From a checkpoint of a small transformer trained on Wikipedia.
Training: a variant of Muon for these matrices, 1284M tokens.
MLP neurons of a small language model. Each row is named by its layer, matrix (gate and up: input weights; down: output weights) and neuron, and shows model dimensions 80-271. Each number is 128 + 32 x the weight over its row's rms, rounded and kept within 0 to 255. Numbers have three digits each. A neuron's up and down rows have the sign that makes its largest values positive.
After each neuron's rows, "fires on" lists the tokens most often at its 100 highest values on Wikipedia text that the model never trained on; "fires in" lists the words (lower case) most often at its 100 highest values on Wikipedia text that the model never trained on.

L7.gate1337:232181167132144132123084127100133137081142122125124103111143076118121125124121168180081166105117183116125170134097152114120107123131129128134143079116090096125114079086153142165146115100108125108079182105139122099178088095155060105116160159128093082189097141169125128100199147088139113065106130111119104129142159112128108117093152133114167145093117109192177140137131154118088149081099089153165138155112099124154148170165168088146103128118132138164143186180148137120130117127153126167108133076147084170134101122148082146121174074069142107134159133135136167114124114037106144142
L7.up1337:101132180137093121101123106116201105132198134138139102134098107162166190114115148129116140064112135117134167124082004077060108144098077150068146095179143087114108115132123156112124108144136144162195158145124162054176168124104072118128111102160093131127115123151126134092160125065128104117135073102136097173171137053100166144155138097139159197112059146180148154067120153093087087119140118142188120106140121136118114180126096169143144148118140138162144147170153146155156137169166170125132151088087093173089087161159131052157123125077040148096095118116136136121140172100106109129
L7.down1337:105141124158120130121136078077093108128114103166135107101115118168095112070176142080067146071127172131092160107143088192131089130134106117094230082152161064134088151151102106138090085165168109082124183075115162137133105121111117138075118167076104126136119132139110109068102108160166144125114150080118145092079134138105139144150166226107114106114166079103122120122129134172131174120157104046150084085134107103176147138132105118115126146108131169085169132181116133149084156094050117147181074139086168159093084185200108131088138072131128069123166130128114121122190070126168109172
fires on: "in ", "as ", "by ", "for ", "and ", "at "
fires in: "in", "as", "by", "for", "and", "at"

L6.gate574:073094144104144158163165189121164191066136153111128101103177193121123100079098153128089143146087030107141082163101155117115156153116104120170118054126120099118148143049115210173100153153183083130089081152083080109126148119162158110123116164090143069127169073121137177113121136158098103156098177111090164233134187125160159112129095151131202128152137110095107148157115133080126101166131076140097095105133035168096061136075141209088131172133110173153118161122106143077105142132112122132092125143119114156152155174122133122131083130157118173181148136091133118107050165145107077140
L6.up574:140156165128121089176158133055133130164159067088140073185073167132152119171144182125109084112114150145141151097118106137119137130166073070090114124193112138097148199105169130149172148103146095120131190133146148172163090085119170120172167107142147140160150131106155155144140129112162129096100097129074094090187079101101105075086141120089183146179165128102172111068135121107124142100105183125067166155160096101133124156142159110160129111138103147138074110117096136181129116153126152131123145129145132119162159127143117133161150134169125104099137115134229114164097112152155144103
L6.down574:079149122135120113114137124159150138126118034130156134115139119153123108181174163124180131086136101098147178102169122104172182140109155141147141148147113123168134182100128053115136145104131178150123091124101127119129092116155123157118188163134173118089098104100194146148131076187146066108080102099105111151117116126170104215126132047171129119094131113109096172120125160156141174145125149155122102131139181130100130134095111097091154100136162111186116107153115099174090058098176174091121077111112110128084032022139087132157119093132157120138140100105094161108095103126072190118
fires on: "which ", "of ", "who ", "to ", "where ", "that "
fires in: "which", "of", "who", "to", "where", "that"

L7.gate790:142120150129155125151161112104111165138151188122085143120070159162062104123121167111134174096124142131065183085129146158139145159074127075159155153055152058073192131162191119091083163136123167113128104179075128119185123149129131140078100167125175132174083145100159159118150156150099109142106150101105085106118089121158101181133085141102146115147123132130223106135089147129175102085185157104085128136124135129121083044131140093157159096187122111105117145177152068118088126122167105192089162091133103114098179182158131116075170103135124079159112095099082183114162135158170130184
L7.up790:194053113114158082123178096124171156117132133093107120152118138117114139180109145143153103101159141140125169112162175169128136184107112126164152133096148104139141101114158172144140112155114117174149118172114147155139111148120135173119099157157223129125117159161135134102130146124161162145122198165126139103111116112203110111171149078138153139121158213088188121130087185166102164090172107164099137126110090104093089125126153094145146181085096095125110102167151157137140093088147078143105125201114104159053124159056093124144126076162143129162137064072161166163118084162148150127
L7.down790:125083162170137116119119127138073153209185174151127099136156138183107155157135114132165105116098151150109175138117139194165104167194128183153112156106124125133118110099124168134174109160139123085134133082091120135117092140075104051186130154166127154113135106162154089138149140096151119150089113127157053126108105094116125166148153160124122149118110154147132124099093113154135068190067147136146120127140111118114131155083166093103151054040116149165185095111169107118143192115094112123159162175149106182163136108127163038164158154108121147113103146159139184100116157154128193139
fires on: "was ", "were ", "is ", "are ", "been ", "also "
fires in: "was", "were", "is", "are", "been", "also"

L6.gate237:053097148130097184145137155107092129149113065069128158165121145117118113118162142117083106126097138099145093145145145168095121167159129153087180125142125079179105136147077142162163170127134081097118100144093065124093123099082098103133124102153147088139098099129098102152129183142055086071052133147101141170114128149132059115096153100098125152165115106155126110136092169162152146084121036119077079148177110090175117125158181094137159158162122191112067172113135093107081116091109136105103077090146101147173092130114135113153211094100185127113172075076105137147133146099119112151
L6.up237:049082126163106134218047115103120086142207110181126129118105151123103154112131151127159155064135151110195105136163138121127122109164084141110108131163098113141073173093104140173163157133087129154096090138167066143142140142103144141091086132144152133097092083114142077083120107161143197096131125172169117128098159121151138091090101158082147119110143112172122093155115148174121186079162079128181137150146121083189078148077222123129131156159170164089135125137129166124094102121157190114078175073118108169145152096113160136141165117108095115094064117133102135143094156121145142134
L6.down237:071113109120150157080103094030131181098156168170108128202119138180084119165114141063124149091120181145102113133144155189198094196126107090146076153131144212101195099181101131118170129137151180098140127144141181146124183080150084097123169168146155184150171091126195138122133124078103157093172099140182071094169074161134131123147129171124118150148088076166124140138153092105056171183206128150120138127118086119114157117128139139086123139133129142141105179115149136149135102123160101161139088127168051165118154164178097153127153151159104132061105057131128151105076116164071124097
fires on: "from ", "0", "From ", "for ", "at ", "to "
fires in: "from", "0", "for", "at", "to"

L6.gate91:129136143160100087120156118158106073108121136136114079147097141117082090131144077090172096043129173141105128095082160162112093094082160102143119162071096178089116137157124088085115123120074146102116135138132059203155162145099102213190116126082102141122170175120128106077139104087141154115140126109113181187149147082113137182161080103164169141134114151131146079096155132149157145120145061115056134156127064121095068089105124123092154115136141148144109062172080140096126190122102136072140163164131101116150116130185161079111086131138076134099085136088192105126120166158151121192
L6.up91:152110127114156129141072118162134079094155135191085107127148156116080114187166103126148131195117138094070147187080162134089098127097153092104103128103178161070124096150124115098127122126153075127090178061113131143167108159129172189118147180108122120111118204080157110148112147059128122141121081101112135134110139117076102083121086160147132134095122166130101048114150109151140090133115186153138091078101112098044174149116175080112148174152101119131143162128156113107108116174117102135109097122130169108152146083086130139091172175141129115121109057126157164119122144119067180100
L6.down91:103099109165123074179157071160104119094083071100185159144107061093153071141186167111112116142099091090138110122096125163145111099123077166095175104099160185165141172136077100166128106134173138101148123162100182148110146175109159154120111101145097082146130112162082116135138092160177119130110143166122150138200119095117123078134187160149118072166118067141136085111123167138141138106173121123158093127119143080133138130141142121137118116162100126123138162145092138117117197160165175085132159169103099221121080126135139135194104165116183101136118128173131126120106121125052111160
fires on: "years", "with ", "In ", "1 ", "sons"
fires in: "years", "in", "with", "1", "sons"

L6.gate146:129174122111165123107117153156167123175186121170143100130114073091098130131117124141118142145127148070195131116084083094156104113106153137116118189154112151111153130122160091175134127161150176111128115140128197102128163164127129091108158114173135097099130199101079101095106080132118152127095158128111095169115134133141148187102133110135101136162146137104111142091142115123103159116109078086123146174157113169162128135146199175114107130148045201072113135181111095101133116113108080112136121197153166071112183130146172135136088137120148099082141089140141059109143120136148078142
L6.up146:152166157102161107163125138112124115168124093084143108048136140143065145111133177083124128150171143181135103092123121133102178153172148161166110182137103164054162134122100147101114086121165155080088140157130067129116148180202083127139163135137101120082126142099117131081123091117156111145094116128131111137078142143156184101114202125111135100078154121116140140039094116119114153107183092120117090057114151137183139163146168112124150140093109134095114107147164151122096141125112139112197173165166066101101122137127114088088145163117155100144172110145131119167136069113189079201
L6.down146:100184119160133146098116085125134153177128122097155125140138191157204147132146140095090153091138180142118070067156124110119153153137123136076107124140093167150110127118088127120093104094132149148105158170127120136146147185125148064163158112117079077116149211190145158150082134069042153108106110157112064115144107120118121135143135116105074096085127182107150190117106167139160176118186152120108117126177155162187142154136174095092116123152149075159149146142098183148169112130117114092154170174160088160062127137162200117118161184104084120120143110123137131086148196149089157170
fires on: "as ", "As "
fires in: "as"

L4.gate700:119093055128176091070097124184110127149146138140135182165134154122185148185175147150113152073118133138132106112097062118144116193124105152144145106150141115086140078109145107057048147097068172065076103151077128130102097133135136157137177089064140132115103150136152142109132103095123131154155122116096082136125133103090082136089154124131173101169116163079050111148133121066107150134116167138174135073118144117085123032121040088160093144165142084056045162147132118070172169123147144121100129096142181145145110160123160133130108129166138105146128148151141069092128115141171161078
L4.up700:115176122152134085150160160151153179131183157147107128152153107089175177182129109162176157093090150146072099117172115123112099158141112145104098092139159155165094142070094084196118121170155119171114140089085120092077139119149195084098146163099172149126138110110131180125101142089089128126110138107089136066183115094135133180130123057076189061135184152114051127136128114150106143115164177127157174090152118139091160116098133112095167115115073101130136094169166181092154143129090147166092085140121099127129156125101135078115177158115107068197156142125171145133129193162125054122
L4.down700:154113145078111117083138098157123117153096114167118095188162143161125136125097131167130120141106091118072106086091125156095127117149112158120121104143141167172138136121157151113074154159147122129153147124176148115094162151134103033149135143105108165125127148090125182115127156178122129096181097159098075077120156138109114156138091093139152110151150088050096059178162134093104117125186173159081148125199142158132144138135096018120134141094117125208101176190177102132153175190110098044132146149128116155171179103133170112156149160116120120165137147162158094145078145153124220149
fires on: "as ", "to ", "have ", "was ", "be "
fires in: "as", "to", "have", "was", "be"

L7.gate82:141156201146075157118100138125150145172177182163129084149090159132156082131091158154126168118101154138129119109118172095085147176107117112192106174116150135137132107099118144150136161146120183156190134082126102174135062113200092145133149173085178109151111117068158159062115132137056112155080150106142146124143112078128119129159113158140178135115149129128126211125185127069172131132066124127144071115143141146125149144124100123117118123190122150173142181112149151083140110150096116118134115148140097127132153087097112205116111172136160126138141189160155127107102147137119130085
L7.up82:066101127149156165089160155085125131131128096152094139145143149153106142118139167146126157127057074157147162145146099089149120122138105109108125120127096114164160099115152121183131151152095112219136181151155144135174107208164131174140139137148181072136185112133154113157078157077105092117132084113099086134091113153116172121093136153098114059156119170127120089117158115146147120135055094123112162116115141130118146132155094120106202127107087123104140130132145156150147138191076141176147152064164098137168069075180202103132128182120129184080110122115151127138178167130111087136
L7.down82:129170133183141175132088092122120149150191118110131082175158148116083110132157138137062118114165160185103230133122125107122113049080121165063095123116155090173136155085105122135148129122094121153108112127087091144106158142074126169175157164088108095151154136140185140102080128149115152124042156154106132149103137079133137170145096136129073108139087075095096143120106119166172109110131138163147099112111121150135172136123132117142142106172099105133135113186158126118127136169157146128098075075079142136151114067128094097160089143077144051135103125185059143124119032117097098118
fires on: "which ", "that ", "who ", "where ", "and "
fires in: "which", "that", "who", "where", "and"

L6.gate625:097059157093087161098189132107104141118152109153102156129124094111150099145139182131116168144097118153150159201088165125131102154160130153116089163085065114157126099093107143070076154168118113136121140131134140107105143173172130147118077123123096142131180157122124145088094116066126120122100103142150102148113126111140156171086123180081130176148045139127137137163150125116130135109192168149185101093150149191090129078167068126067142102142102114113134143197094132166118104140146171170180097115111110097177133155121147127176171141137149124141170114092141080094123169124115154181
L6.up625:144130113154175149126143128163090090121110127099166179150137119099141153161125169133119111098141131120130143133080100136116135157165108098115185160131098124161170165066144052126153112127152096211113087140152133072110139057148048135102150146078111106113098151168110143097150162139119131159104088170117121111124106155134180167149151131085118086135142146085124122108174110204102105151126129156139093078097099069102179164039063075172170175126093144100110153121152123084108182038112117138220102156118147157100108142063167122124156079146115174144150097134137086055124145090075125064
L6.down625:137087088102134154165095145169097150180160123106146097163153123177028102126091117136146092086152115125095125083088153145169142090139078114098130092138099100174123147068142147150094108145120136071164086131088135169104088113213107147163171138089092158195202155144085123156169110159089152192174133137147108127095069153087153101134156138135150135148131060113120092117104158165157125187169096100107154105070101168077108111134152113147135088144163088105147139149134103153141122097127101135124160129199096160123116141117082137134123116147099117098096165153093083098121081150171160122
fires on: "a ", "as ", "197", "is ", "more ", "was "
fires in: "a", "as", "is", "more", "was", "were"

L4.gate596:090126114122141092049181170092114136126141126203111142108146144084134121141093126151119123191073136156130153144132172132113150191092155169081103158125123125124094121178125164158076093083155136083159146134117152066156086123143089096168187137118114106101167170127150128139050070097209142148148168092140123153131148111094168134103125174068128098113153122109114181133078140145143095117136128175177071088119184144074126132123127075119149093123143166143137113143124125155078152122157136146109111100123092116164118112055125090124141088114099119129107140128137147143084200134128101123
L4.up596:105133088132151153122144162156131173166082097110122122137058104014105170106071142128168161112134155129139109106129202168127105143135107141217126112135144086149106119098125168175104104160125125118065107119075104162145130093170090111135107193146128130092134143125163118104122120103147139104074119100160178125140120143116143126111175149162096074071138168146184158074136114124132155075150093087150111092126168180165068169149115101114178122112147165090164099177116162206110133179130138079131089109083132178105089161148077114105136111095129058122168079098190046097109106105146160116
L4.down596:133111142176114126147098111106110120184091163152157149087066114138109139144130161191101132087127124112118117096045067164160140140129131137162102111121144128133097133113161080134101104148132120126124103093165152182165109109097166078187091089155119181138125106096114051139143073132163170124186126135129203142129103180097129145075156147088080095094160160155116136107156150187105157117116134090176102127118103112130167101167133076127102127150163114138182165122100131144084117137114138121126104076151076213131037127158106081142111147129135116123162084131143131086098153095120146095
fires on: "as ", "of ", "being ", "under ", "among ", "very "
fires in: "as", "of", "being", "under", "among", "very"